config = dict(
    n_layer=17,
    d_model=512,
    n_head=4,
    n_kv_head=4,
    head_dim=128,
    d_mlp=1024,
    vocab_size=15664,
    activation='tanh_gelu',
    norm='layernorm',
    norm_place='pre',
    norm_eps=1e-05,
    positions='learned',
    qk_norm=False,
    attn_scale=0.0884,
    bias='all',
    tie_embeddings=True,
    parallel_block=False,
    init='normal',
    init_std_qkv=0.0308,
    init_std_o=0.0382,
    init_std_up=0.044,
    init_std_down=0.044,
    optimizer='muon_variant',
    lr=0.00619,
    beta1=0.95,
    weight_decay=0.0,
    lr_head=0.00383,
    grad_clip=0.5,
    warmup_steps=200,
    schedule='wsd',
    decay_fraction=1.0,
    decay_shape='sqrt',
    final_lr_fraction=0.05,
    batch_tokens=65536,
    seq_len=512,
    doc_mask=False,
    z_loss=0.0001,
    train_tokens=527500000,
    steps=8050,
    dataset='wikipedia_en',
)
MLP neurons of a small language model. Each row is named by its layer, matrix (up: input weights; down: output weights) and neuron, and shows model dimensions 320-511. Each number is 500 + 50 x the weight over its row's rms, rounded and kept within 0 to 999. Numbers have three digits each.
After each neuron's rows, "fires after" lists the tokens most often just before its 100 highest values on Wikipedia text that the model never trained on; "fires on" lists the tokens most often at its 100 highest values on Wikipedia text that the model never trained on.

L3.up537:464381484379406572449450507480447460564489424527535570535452485477616452418558524565531428466547518542522446450507462517541434438466537534504556489518499349469513514551562508425545511576463562524505505519524544510483448461489505539475486486520476450457511510529503533344488437507564559517564418464450562565561411498492510553545480577529506423492584421469475480510549505444545559431482451562580503459497544540540426426440456566509484563490546526498557591560469545445467521534535482505595544457489571487541567566540534482448446464474465512522528438475615525531584479579542588511
L3.down537:520455512562484576491518443430506493538471497485436500487444512482461498557562481560549526407523518483457479484458513580421435569574508532526543524496507497535537519481563423513594450474508495495475497558546491470457506491532434617491501453594591440529457534403489497541546474528503507480523508441532602436499550524468559506552468598446449569481586436492427549506456571598397435408479468486398453536465465561498478401482515399496442423545547510468504561520507415544477470521504471471510504454468565356517408475550610466442595486575500473491487499625561544518475543449531500579
fires after: " |", " |  |  |", " |  |", "% |", "0"
fires on: "\n", "\n\n", " |"

L7.up67:518509520507496421601496529552474454463551539425475512508533506424464478456382661472472549524468464544522539540456456471443539492447502491501478560462492484505440491408521507479582492571526389523437549534533548572440548582550528499522441497570507395460497608558536529548504382486477433484483482487477498536504477470582460517484571546554517485421521588363468582519512489518506550477451490467425579600528499499545487451538445514491472501426576459569557521497510525443470505433556534401516516488563557437501539479463474553519500517450645462483465545504553531586650498496495522491
L7.down67:435572436481526477439537400573526483582471525544401491604444502392515579475392433555530511379501544439454597476641529544475482539541497416540525535468488500473516452500545458567486521524494480519447491533460479552576477487515528509459545613458484520458515432531487469480441418488532574550503549425459549568591476427535476551544539556561489490437523453565553492331519530436571587456477504514520591433497504528489428455574487558472485564566442414555466386512455493493576483463337414587536420505479474546576464532438544467526403519501605449536522537517550502520431567459515612562
fires after: ",", "1"
fires on: ".", "6", "7", "0", "5", "4"

L6.up90:471541428495516500532517546537487543574501438562553536490557468449556406474437490526421519552425599567507450459516496461396535462431491566541588583480482499558416460571484588563465559392486527584475483495495510464476542459441495537433455437520422570489568538470429484502430468516505473457515596468554517500544529525407527494520458449479430499458526496577605519481553501391474490487459503489494425478536565493527490464461577429406492498559451514457483527532481511467501426472440459490462427536527400480427500404452516522493515476540479534549554453419479417545592543519454513478
L6.down90:539417501507372522543499551435553480557481588475393431450558581484490478458594559573580457533467526479516405470484467512494630536471469482478440564544445394545547457537495530472528447516545452490451527426527516493503449377537486459509536507462452544473566525498466496494486399520380449565479523381406520515468495567504480522476506482569405462597571484556429494465517487449558492552449588459533505534515468520504443578567498545552519484518481361544587489587522448490564462472476526474502452445459484526433534516493477437484518502411529533531477503519404545494530491588458534475
fires after: "===", "==", "==History==", " ==="
fires on: "\n", "\n\n", "ation==", " =="

L7.up685:579518417510381514541468594557527525445474518444493530555443433550464529579452481504440513557572431544518446513471496519487530489518560485529584439564511563467407568540458537409430510542459527530455612509581497441512479513525411436472434531492461485466490436478554577480438557640552462518518490524474557386458596491424497448467499531492480584455470523517526538519511509411499502480564543481622432476439438550461488442520512486548562526423465571501498523529537535580524539430511475402528452589520497475602497488516526446477517496547521482539558503480469511503471550545491532400
L7.down685:484539445553592456544530529478496552486532524481470455429442479487438465476553467509541506482459522453458408495519451473499543563534507580489553521526462502499495453501491505593476500589552467492558460550443472532494436508449433479516474532520508461437646444454548498431507539515495635512532555491491484505506497513442494593618507529450478467410475458457527592524466558579606460477447466531521407513525467521567507507533441453588557447465513503600488533508546434469556546532532477469522483448569496548626585547498551441446545492462420478544490568562441626475547487467508552594
fires after: "\n", "\n\n", "| Gold", "5", "4", "3"
fires on: "–", "; ", "| Party", " medal – first", " | "

L3.up48:432438564512449429546515458489442537584540537493544574506471507565495556573562508429445484506539437554482402499455508507500486389475534507494521551525504419487532412556565440516536501491517502461462457431488511555505477407515520562543544484478527523476540447415407575442505538513489512526450438423486503404352571524498451510633545390495468525508457536398476479555533472431499513597489532427544488459401532493508427496427475541498539567480444526582487433494436518513583451529516558547498426409527499455442565507565508547510446525552482545398441381552501547605527471483448553477
L3.down48:556525456491434494480436530517527504547501476483454591597549552539423530387539597452504399583540458452496457402470486513493506489458489506497477468528565476548452398553464513505462376531554431561525461492493556420506447642546491492624483490556538506563502511552504510515501503617453544403461508452480567507464498471481418486399477566626552465572499521407497567437549449533557540499626457528483478463504585528530456463487484503454486507570532532515527476530488571440479445452479491554517490491493514452442400487538511550508539558481404433536462458432552584537508542548519524534
fires after: ".", ") | ", ") | −"
fires on: "3", " there", " it", "1", " There"

L12.up279:463528538373542500504486579499627494451473575407502460547528461513570548524533494543559429542536618589473462564536680555433509453531517575496506432481512570518526447469506486515507519434466433475455539500517426475483511464471474539381518620466444500471469558490509559460522477488496503548452533465455476450482524483466441579463508494409604537602498631566537463453415481527433560465446537485492488472426449563511462470424440479504547446534511522436480550478525433445484466522530492493381577438525528525523503525549522530483443491457465536615491492557541500444493435555552557551
L12.down279:494471555484458636532573458491426440479428565590492559547487372452529383453551427502563549511506473476427532523524498514532493443544527483477413487404491510550519546525516539434518587561514454586502519498542432440498540485515508488427573431486502558608595503479493492490443520507516521449446467474545575538389581522501530470485492470545565494418476506569489549551488475543437455465508609446458484482479477588541459595398479462516496460440483507477370494538439524492518490577505508473550475486485516512438543456552616499483584496514517508473441511581409514534472586460484506451
fires after: "4", "7", "2", "3", "5", "6"
fires on: ","

L4.up624:494633505486431420480453503518426406502457525458435439560465414462585531530530453499494475559367405529503538448456440468607517506513419496562505568585459413571533472563519525552481591455433503512478541441536440492504540513514500444514497445536479486557492570469587486508612463543492561586455466523529581485459477542531472432385513489482514483447495576523582535386454490420441446449481477474546566464558472485579438517542523493576509498442422405505483652377539458500505554536477511566400525453641558471539559514556420433461528505504574470476484514528443537513519451497503412490
L4.down624:499489494570462547599551445512537630489493483482532516426551586474411466493508482404487504425536519446454487524581502513469534490555545492603521442486525445485466530434513511430467501569504487421560494524451575474597517529539481558495521526417504453475487524444472504538454557455589550502506537463487477498579517471479430503494487447532499472548435437516504450510573486520540463534470471514454480547517613514459521475475497581453510433459512450430451456441547563530481507451516425483513482585445447494402513503472479540490490494543444465501441504501495402571489509568567576497
fires after: " | ", " ", ", ", ": ", " In "
fires on: "1", " ", "2"

L9.up410:449520411439502430563469447520465393448553484475480515657575377462390483455450503568420482500460475476560427530445481587551586553571425394517594429502473428534460413521459561536595517474533477524549529512497558488464498446432620514491398489437451498515479469589461485533531517522499491487465487500440539504440501458579477446471544523590524450516533526536578540399442496513573533517424516419428534514492536430514485517577481470504521569434409509526507537576492579514465534532517549470473560530534560489506571515489355443426460539497503448466461502484520531504622556492430577520
L9.down410:468471520485485574550532471528498512463487607503572474512446507497520466530497535492582521526528519529488559535541528539501482425507578496626500515418429536574534521518504517509452536417489427581498551549500506460529415471528509518391511551480462579476514502486524539445516468574539437532431523464362485460496581559478376524493459485551599452494525551460425545547536514479411506423592529499548548552534586534509615530386486565475452505486509509499501529437537468477483554413389495485576439465421408529537504484445505537480611519560508486489572491376457509492511443545535438482
fires after: "1", ",", "2"
fires on: "5", "6", "7", "3", "4", "/"

L6.up386:487529477382568525430452571460452417492536570538533443503491516466502496465544433428494409439433534591550377629592548503479505451510468412523470468536533493559502431508475482531492512491449467515468446511537472486487521453484420511547502546517539522482479533473524550526552487490548505459494463518448405541476590649428511577487467488420500450460636437484431438552570455497454404558472593509484390452542530544510464446526584582363553518467479510444518618408520449433579523526510453418479456579628438435513517521507516525436577574444486557453561465525591423588564481473450526552
L6.down386:471520431420464544420530506479448473535567607570595413502559471527482453479529500542482412600494447601490534547504595515427553548427518455497499376580491477481514510475501570472457507530552525460486451456501545470537473593510496622546490593515515555466506406535535481409569515517474480525431494540529507455465508508487496429491483469513526523502534516495476526456437467503594556597456535584539538470617464467576497506563560533425557442616536435525545475474517477438507512496448540524571507444553567463506412478567522481468513550522476500462533549461406505448527538561403443500
fires after: ":", " ==", "===", "==", " |", " ==="
fires on: "\n\n", "\n"

L9.up138:476464448493521439389498538524493528492539405437453520561564500505541601497517539508516523590539455490498485539473416411477520525431470505561545544392474528523519510561514534567480478441407543556479547497454453503448487472585442507621474555502370498447484455518507537435514487504470540591492503468500451506498511430488546455420483472407554425463566503417491495577520436519495517511384527542607558598461547467520517452468546487505451547547523590560429532476490452532541382470435538457369475457504522476506490473468484518470504519514501494499550483474514440458513516493381485478
L9.down138:474462604473450489456522516478567475514454577472501491464510494580611458524458465513516450430532526523491524479465489504484523574504484389486503542533476496522533582528602539560465509466552467545553520510512558524562403503433516445587523486512490565538487499577601539461556499451533479589449556544585521554467549558431484540507520442535420487507510479535466520430499550538595456511494517533434401503520514621534503475498498459548465437465513494441433474502577480512479564581564552547497484530491584496436506457436520453428531430547376463528573600498378519490447576495545511520
fires after: "\n", " |", " % | ±% |", "\n\n", " | Length |", "1"
fires on: "| ", "\n", " | ", "ij"

L4.up27:476550518423439514532526441561459496498591540552472469541501429524446520445466408514426477531466491499467447481448583471457531543478540606548541493529565574522495535538568541450455472544534518500561414498459474472434501481523382463573549478527469523493508555521551570559528536408539495478447492540462439587460476515556486537520505513484501520469527554425575481478452482412399491571498531562468466407534464521480533499540554541475456566379571509507415387584472558523448490506612436485514448521504474501486541486524504564421543437451507449575541536560503468503558434560554421460
L4.down27:490493511512434514552513511445563548486513443485442526351508537558510431426444508415546528540598570517402565626471501524511474492478545437491530554574538491479443549514521481517453463541392519488482484556624556525418515468511475497446498517609567438489492497484509496542406550477504514497589418495507492456499519527506517516488614474526556449531522515452562433514470507504473396527516534453428523529544510593568459511485443476473586525450486458529460568450392496543464613488529473449487480436472472569540488453474543452516505474513457490437500569514531457541501521540480543590
fires after: "\n", " |  | C", "4", "| L"
fires on: " | ", "-", "\n", "andidate | Votes |", "oss | "

L4.up498:499580499578408531489475574479496468587457477459481569560516546503544543503485507550464521476432508541488475531533566478482472545556478532479538422494466478502438495514565507394442432488446444533528562562565526614533515528577509445412548494529464451500460431513515463557544554613518475467449433589524460502539510448502332604491529525501406455430464400481458433512461552393483470523556452540469564408518482476409419515587477558569483516507461538509495511524462577498468467470608436545477501397557490554527527463489508506589567472444657507398413472412522492439457443400463494518
L4.down498:519491456441425605497458557558506469526508441430506554431546453462454453474564543523569516431618499466492475534506474457512451519383458522492486511593527523481497457509558533414480423512419462495526466497576413563495462556524607455436506474448478506608450587471574515504459439648515493510511522485493473560548508389425509598529497575374586472432459554515491402502453525554451504465483441613520535476429446524554377513453487518514538425500429524518445450557452520551481481474477471473535470471485460368534486507521409558543563392421458503415572516441490446564500535530503495448
fires after: "\n", "ia", "ella", "|"
fires on: "-", " ", " –", "  -", "\n", " Block"

L3.up134:553575548457474549494494461380566489491633485483567540520521603461501461443599521479513555390555384460530541570562386586498443411528593555571434431571471557449587547516554503515456534623496541557484511452551511544542479479459462503440555515538497541486550482466388532573439544389502528523515585485400500459451427540476496536544505486542512467499427514534516446449518489494529547476562444492449570476460512488519435490455437522478478536634387471466495501512597455487498426573556458459451549384542446488458548463493513594501460503523500438500500447476456534515558465490555524507
L3.down134:501458436468411436492377480457504511495400567577502466467529487528456371489514640531464513538524547459459524421517509558508501547501522510542461498483575521443476430558403560454483485517569532479604488411458573451587546420511554438516513420372484522479510517518564537500585464574552390496441473474543547554477548552547550404482499552436482503496486529525461515536504473632484490506514510466515520487550509454553408542454495581537535502500484513479477556518517582492399558462543439456472520465478412513485480514523486512554448448465506544512596519602526580462471469589547517467
fires after: " | ", "+", ") | −", ") | "
fires on: "0", " | Bronze"

L13.up487:540485383551448508511547506526531468484500501569550467503464488539539540568599458528463508436455497523556633638494593466400477533520529439489546434447447481426487473525449406469620601544505438542502462551541539462499559507506503492400502604553573499456549547474459478546482545481432523521522437616425508486484470475454462589481431453389433426411437564504519433518405481515510501548454581501572480524543524523517411425505564554488461487450551524497529472483424438423587489484567466556524520576534463599505421519531465461493558521586505555508468470402593431522460534456471558513
L13.down487:620518433480500498509465481430473492590500447464604514503482448564548456486536566538539547462461553519525413426502469560498489472579456470494474498522558471515467587502537512596495433578444543563532373455581538396561491491423463435550511402434471559563421514480550484476485376450481653573569467488496567527521519444462574480441619495586520505565526417445512441436421468537534470463498470535484449547498533532570530467446459501503553591558457541468495522454483535438518549513441457543478472472543520453534560504573480439453513436532417473437413514516473523522545501546528422501
fires after: " | ", " (born ", " in ", " (", ", "
fires on: "1"

L13.up546:574519477562516540531487445494489543507418562431502598575472454489504521507520571529512523536542504547550612521553560499508509492429515606538628474559522539490461481562484573622425459431633494440475450445571577493423522480433505461547400613554498555616467533612490473532447489438542537510514416472549456513513486528489474525566576460492519598526547488453472584471512460469416459491504504477416470461515496504605446451491463482461545484477551460400494479465558564517546508469436568469510459486390417583564430493463551530541469468516520494490575500580452487508554547463554582492
L13.down546:613505490467503619443450468469574494363584510487512560463500467472439530490500486418564428482480480515522521479504538602549603568482536516499520514537492478507506546518483429466519545469382518590446444551488434498479499410549589507525621461515528421571457460427491528409524475571470548480500517499526548487509496466525391448553500569380492568436473474451485565469544548506506446484446529448500440504437447474453339464492408632493508498501459416510469408485480592482440509508528537498496528516493474466475562395530514471595533398532466442437554482532524595431505488606495427498
fires after: "1", "4", "6", "3", "8", "2"
fires on: ",", " K"

L10.up844:463496500516431397487522461518507549567448480600475568463557544507520523529582488541470429522433443532569446439517474505490508543549494462445603538475488484419525468491528516538504496631526561628443492461468493497654475518479462551449497474431538470496523562479526494417462523499434522501428474493497500523476522499449486481404507458524475462543514422470435495510435418457458406484633481438536496531508552494465395415554468575508513485469528487483482410510614511512424455442588419396457456429469440505482509549449504432524508492518432483463495462442427430482534479599417499522
L10.down844:438450470400573470523535465521450417519515460509439466482519418485484510493464533461501391442591471439576541474472492516477357539468574554547523483496505509473414491476450466507485491550499479430542447489437503527441422543517534448577513422526526539402491534504477564477516527471462494454437610481479497523479540488434547493568442521507450551489479456496572512622469428496460502454511506480500545432502518502462573524473487566638610498538594368576502586472448513421505526437512447517551552457502511460437454545540554469447434384570471529549448544487526527511547591553406554513
fires after: "\n", " m (", "| ", " | "
fires on: "-", "1", " ("

L7.up446:458485498566496499549525566524509446522482522493538429497471478557514503455533530503414453473421458530484547478447514581429519512479514556424498517610504467438564529587406430519531464503577469512632595518471478457557583522526494521571491428514470463542561516588468553486476572555530441426467472352566470441596569451519517582425440541550519524454572545495475453515472472435453521424447420561472530461442488516472524514533549644519478574518550578511514496577472492548497450414491468537451538533523519457441430447566482433462609433518483476535466476533585483473482530512413498380
L7.down446:473475503463524487467620523432558499481493456487480502469469435486409436447545521514475504469424486525568493473541405502481605448530543506552415505643478576522475532472541469405502547460454503491428490432424543497479435519485569503377435561483410434513503431492516576549484488434419485567561507549530475506532409518451412516520473511495527515456464544480522494548391469516540497468468579454506511447470478528483508576555481476491498529401413566454455493496487543530452549516525567475507469515435451567474427502409452541496542403493455468463478523533424608413524455420413551527
fires after: "."
fires on: "6", "4", "8", "5", "0", "3"

L3.up316:518515546422474497315516488561493583474505447507472471567584474480570541359431520463479463505528467487468561498490568466487537468504495598559581496515540483487491459522544480525510389441417535540536463554465521522480447480479549477464419484486496433453461572454550423477440458514513554514638404562398554543565516482552437446489503480437489530408507457490505485582555547526500431555441555533563426525502513493530468540436418531518469526456494512469533473532543484586484517423486496528421485487549551558507530468416491564500479440464537504483426501521413540496475418470464565533
L3.down316:484456459549542467488517489552457528404576528494503435443434527442425478479551450547473586522525527404466594483403483539466563595581503478501460575540558443571511500563496445524489516481544518507508509425443546507473532479382552571621574495511576484500527479446417571578556456473476541537570534547570502447524448430477486509416455440505506476573484469459517456437389529602529485419432456415386563506464417499527458499539508494476519515503422442527511529400491535526522526522497523430443481426561484501503515554500453416547570497616484421462475439513616507463527620513489484542
fires after: ".", " season."
fires on: "\n\n", "\n", " His"

L12.up148:420508470545495509484398530470492640540519508501391516592488509509603539454455516455553391450426485548522545519477515538517477491452574510591517412412462479519560529531398457521595549513484354492529484451476517489548432559474500533462476536472360530462503425477561537541540522569515435427566520480418457590500498559598534430472487591445525529660584527533556559498589472402463534538506479377431419543423463561491538495485559504520557483480563528461507489540465549511456467517562442535468462420555439464439580430403521511509527451441490446527502531340478494518570468546569449410
L12.down148:502541541369553532511600529469503574567504478579446479509442547553492519515468522606466509468465636473380463446460544437513521469430488493435406469449523478465473537524520516391608552471476544497531485510433414477404524549567528437533525577481428578469480468464523518470457555494575588535455521523472526406500589466435486536531471528533600520496511594509474625594431542518496569537565527507464547491523582450448506482416490573533499554540509457493479513522537540469468465493482475454505493470485499553403529534382546503469526485611454526460476347522453528539401656394486418507
fires after: ".", "\n", "\n\n", ","
fires on: "3", "5", ", T", "4", "- T", "T"

L4.up740:439494540501497572470445466485469533525419404554502449474532447481507533582525465493487459456512462435486474590556482482439489457441449504536565545480539501436389558579508570588515475470419540489544483422537438551533421586536572451602422518413465525427434450494578448471419533544468544426488534456496572478453578402480449491436596502506540432604579529491420413483511504574487477541532431542493518484417517550536469462466492382498535456430500555534661488620491464496582491516524442550463427489562534465517532412500552619401534411521489534443594494527504438488508552513510497358
L4.down740:500492465465503515469505552502459447450557441470498483473575506484572536426480516526548490462515494584445495571536477524476517472458573476414448521542479469607415568560482517465576518380575530472507518505505596514503487474518518553450504520519516660470599473489530474435582505569629515539504513452546531594551529496493456462497522466442449522441526512426554451523529544476482504514469527463508503423590527476371541505547516518474557507534542564427491550533551602476529370440494533548530436540485482566541589519585470507485505496436484450506512452485467511507499616477486476453
fires after: "0", "; ", "1", "2", " | ", "4"
fires on: "; ", "0", " | ", "%"

L6.up449:495540519519553494529431433490424474485531427504515559537507490540456596411473514544451536559414458462419433523527490422547540571536498557501451520488492389478435500470486574592545406546565608546486547437410511563608512501488563486489496540532461508521473489604523488477498536489571507515507453433516587501472601454497524487455491553454436485458435526418449510513482452520514432498618504481467556535521395462492496500537426582465445538541445431430510480490505559470524521522517472551466517542475471368539525486370528594533542511512441564492585571513536512512416549518602565476
L6.down449:581540506437383486502382576477528511504564523466461491554571501556468428616557536561533495482484533478595505479487478496515510437596502509530504454585555437507485642553549498494410476415480478536462554520557348445484508470484486488472421503519533471450518518470403509458442431557538408567390443531434511504409495486552480453506497451487478592572498503469550505481409512466511422461498489515625537509494447515431459555479387533418575608523479487446490435557571492551525434546484538521475484604506563464509480558603532517492434532418435517492460470408496486421449432382459507446
fires after: " | ", "0", "4", "7", "; "
fires on: " | ", "; ", "0", " |", "1"

L10.up952:497538561413559411522526559467520478536473424472494546499508543481455564571464521562425495517555460441543546361492475478458528433527463507424569509455454479402490533450541501535531469504523412600434551449429580436590451520472492489437568519555477573520512467464460535552486502603557471470537507450457531548505502479627470553554463421550508442426555533536548436534502531581489499548574538468464544485504461526459578507459516500486612558496458395473619498537399581400513442411458393486537576515413504559506542424468401536499615514452591442486462532517445517367545511433543548401
L10.down952:454451507492463560555459482474538520569534475570437487388475532514522578403417528535537546527436520539445487442441523466561569547606489427481429461478449541415516455404563575541523495450527472478470476495516488462492532492562517539463477463479480494460439483502537430494593500511506544464544460562445478572495590445466478539468391493416563633554505456538552511522477590560469553566548457522447500426499539470592498477501422552538447500391538536536475523410523472466478451493560512502597517460462523557444520520433465535526413507474495481445561575579541441549404480438491537515
fires after: "\n", "| ", "- ", ", ", "–"
fires on: "2", "| ", "; ", " | "

L7.up605:516509579563462441450521598512525574542584527488487475449468559562465464509482487494463490531424472476512528445426394500500505503530547411432470613532513610583461459500545606529558488462487534524518537500558518579363481493400537490522481419520394477500616615568429554545438451547524483530442446509551549444427440524418442495566501564449455552536531533452603509544528453415521476476523450566494540477496596507482452481533456480485515471574479430393484441492528562488497426522486555479518418496475461507441546488469618511470543546509491505496552497578412491525523495411534560589
L7.down605:451461646486523524529528472531520451607450499517557495535479539505542526464382529544541555396503395608507449634514499560489573487537447534519501538466576536490528476427512501578587464413468451474473523389574619541516551464445500470429456529444516524509470658541466495527566508511587551422448518572521518501509452535564528576576574545478475569442543547507441479589561448464547483459431488541405495543507482516544540524434533465482643487490521476533459607489561525473375439370452532409535514501566503504506642502456494425476502500404510601521467530499542494467498476587509411569
fires after: "\n\n"
fires on: "==", " ==", "."

L4.up312:503580481498487589531420528416493484502563483435494532581460495564464564587418468464504590443497524435557395566476453599510501455501567526571513463547471450439489476470468491536578443602489513557566529510461453529549529531440489518472430477473566470589475597561541490569474564570601503475538485518528522490509500497480562467458540576497500506444471455452470609408538427631456480499488571441456510553490514546510451562477597447526547577558549472551512480507472619423569515468613518497420501520470487638575530482454483568450401486428502488476499564415421409558588474587572407509
L4.down312:500353524537536452505482420521552457451506365571479403492497506371445402432483477495455561492461506531490544471517429595558549560533503436597582590457456496579505494479553491511458535530472505492480511470484532491462443523566531492446522555504584505469558408560451489579452498600524404579502555516496515453466635497420560501538473490551435509497540459595529474520534548484460586541498472488394565449530531428496568402539398445521477458491488502574426518447513439575517391511576537464444464466530619522473605444503536461555449544501531595471515452516485643471563512463543486560
fires after: "0", "1", "4", "5"
fires on: " | ", "-", "+"

L3.up900:471492479542475497561534529405506482514454469505440585467531532473579540493451483490497429476471529454532465421473479533469531530472516521528438481468442411558604475585543502477538439560503483472534497499523589449414480517511522444553496438519473494502475504505458518543533505594570582518508512521650481476471465471400461500488489521577517388471454458416519564569542497417569493454580516493489531524505480499487438476454478563502452509493473526537549435520495506553499542490414515514456555437540465525442598518537523490421505524581533495563462488510585537484507468458569458475
L3.down900:437453407500516579513513524467591558536457504548473486521515538506528537460476533487556459458425545455478503438514542611506480520439463601540447445553411482418557499505538611488563378530489406445485488447541647533497538479507447592545490529451634536490434546541441521467542554500504526448520537487538511487510451491432456562478453499470508426383540524566600542403524587502496525462504505521461464554463546599474428523537469493463508551541511575540481410535466581544551503491491444507423512481450558498452593443521549504471545476544560511448437481514559477503507480423509480445
fires after: " |", " |  |  |", ")", " |  |", ") |"
fires on: "\n\n", " ="

L3.up254:522495410511436526453409487532442598460491493519480481486532501521478575479492589439525560536514566461470614523599480522527520496473477510498549557469482565510505532422554564530526505478538489492532507342520572473404500531496483536596489586420500490528512452598511545578415516464482448541465538466520523502438435481548506569497527530492538563517482565457521568525474566496532481518430497594452459464468541380528479476417415557504478498529542414426534632579501494409550507415530431467530563541522471570457597453510491509503510461418484550460474517443518461533450452533446474496
L3.down254:470576550509434518513536549470505625556489526537382501473455492520599484526490457399559521468515521468503582486459536488569496513484472464484590431560516473479524530555583465439573500436472483522521460450530495474502466474450510482461439538452433522490576578505508536513596492561562436494502563449518568443578467484484524469501579489486517500606532521597502421512465546567470498402522459510527565425408496454466438429541616524415500561517409518485481542470532561500497525452555396564492514621519521599468531526404591469541552403539498563528372530478457592504557501487549530449
fires after: "\n\n", "| Majority", "| Turnout", "\n", " votes"
fires on: "==", " |  |  | ", " decided"

L6.up180:535491459544435552483493507512610524493476476461429512538507511527483519436506503551488532532486504599500510509479469568534622479507500478439540473457547525591508568525500486438522526471428608504479485552524527459435464512570611433493597481461549474431618507560451569519532480546453405500511562530554394478468486483495556573560537511489431514498477455511417513525488535509494502582454476508551514562499494534491537426561545543457587525516492518486433439464574403531511457552438513498534423530399461515509440399419449433468485357512512558559483558536518467431527444491514501536
L6.down180:517524449446583548607451455570460598544411462465472487513502569475624461587455469525517424503460545597489591463484502506452544451534471527579457473518485437451495512509481520534581475460443488505587588491507507456450460398452448524551463484527545451525520430472528514551397571368552528555474580518472560480422536491521449486438523526519545472484548527484623506412543513521494476477512512501444510410499432494537565491462482381502464453444492434484498563528496515500632516544640468482404582455585567517493582566478520489461508533549492459450494558539536533541456515511485490441
fires after: "\n\n", "\n", "."
fires on: " A", "H", "G", "A"

L13.up525:477505497520450528549474482584531498520512507626480530507516464501561575590516434589497492479504426455500532549459538550551473483390458521509573519504421414405429484439463443584390506559491456488525504536418462458560513524518384489507430461509468614539494501474548532572537502473456442459442576438515494493496606461499472521426583572380523453534547425434499400421499487495505516522448500517451550589409461476487625508463460568363571411621593510408547583509462478529373557546504565515517520445553436516533533565459421554464479550442539555476501546466411489521474512440556468451
L13.down525:476449561503457479463488509496552516500480543488572447539453479499431484501491576488551506484530573514458497558519402371574508489450559487573509512509484596508452522472532439559515448450429601519523457490486473498400521472516614496526438572370495546444577484560490536512568457497467445540547543448520491469450590458473435470486475550516575510541510531527434519492533428483528473399415505465477511522438511465453470438572495482468492467413402441469550497528546522608481608515497447422463550387512539495516548433464516435545431455601541478407551539514421485467374459456447482508
fires after: ", ", " in ", " ", "| ", " (", "In "
fires on: "2"

L4.up48:488476504454505467577602509611464439562555511528370527490452525495476564534539497533488474521462498586610504516387491510486429441470550487449500441520458511502542554407584483603474610554484511510527495512406483503600484537525602460615513475565535524494547467453500449543523354450402451509492549510538476460401500477505449493443526498377547435437575526551461449405543563473580550461489596549514473526411498454513457502467506612521482379510512519422527500501502500547455468448471444410479612502476445451507493467507470489472501558576583533578478490559474547524424467583445509473
L4.down48:454469501447539553483470458376464522478496512565444535422499515541480511518487616545504463548465493517437517531455508514564550504454537505481490448510533535540499500516509401423462500518491486527540525582478584532506525473578516559545451547507511512443649458480446538537503494516443455529450534515416502440452547629583592496491441487504433537509425480573492508452494498516489560531554567503441447470453488499457513579443481430502509520462603511505568496461480507440489547529514430561477482509551512495475513571512518515449465530473496590495539488497450471418526515412475533563
fires after: ".", " | ", "; ", " "
fires on: "4", "5", "6", " two", "3", "2"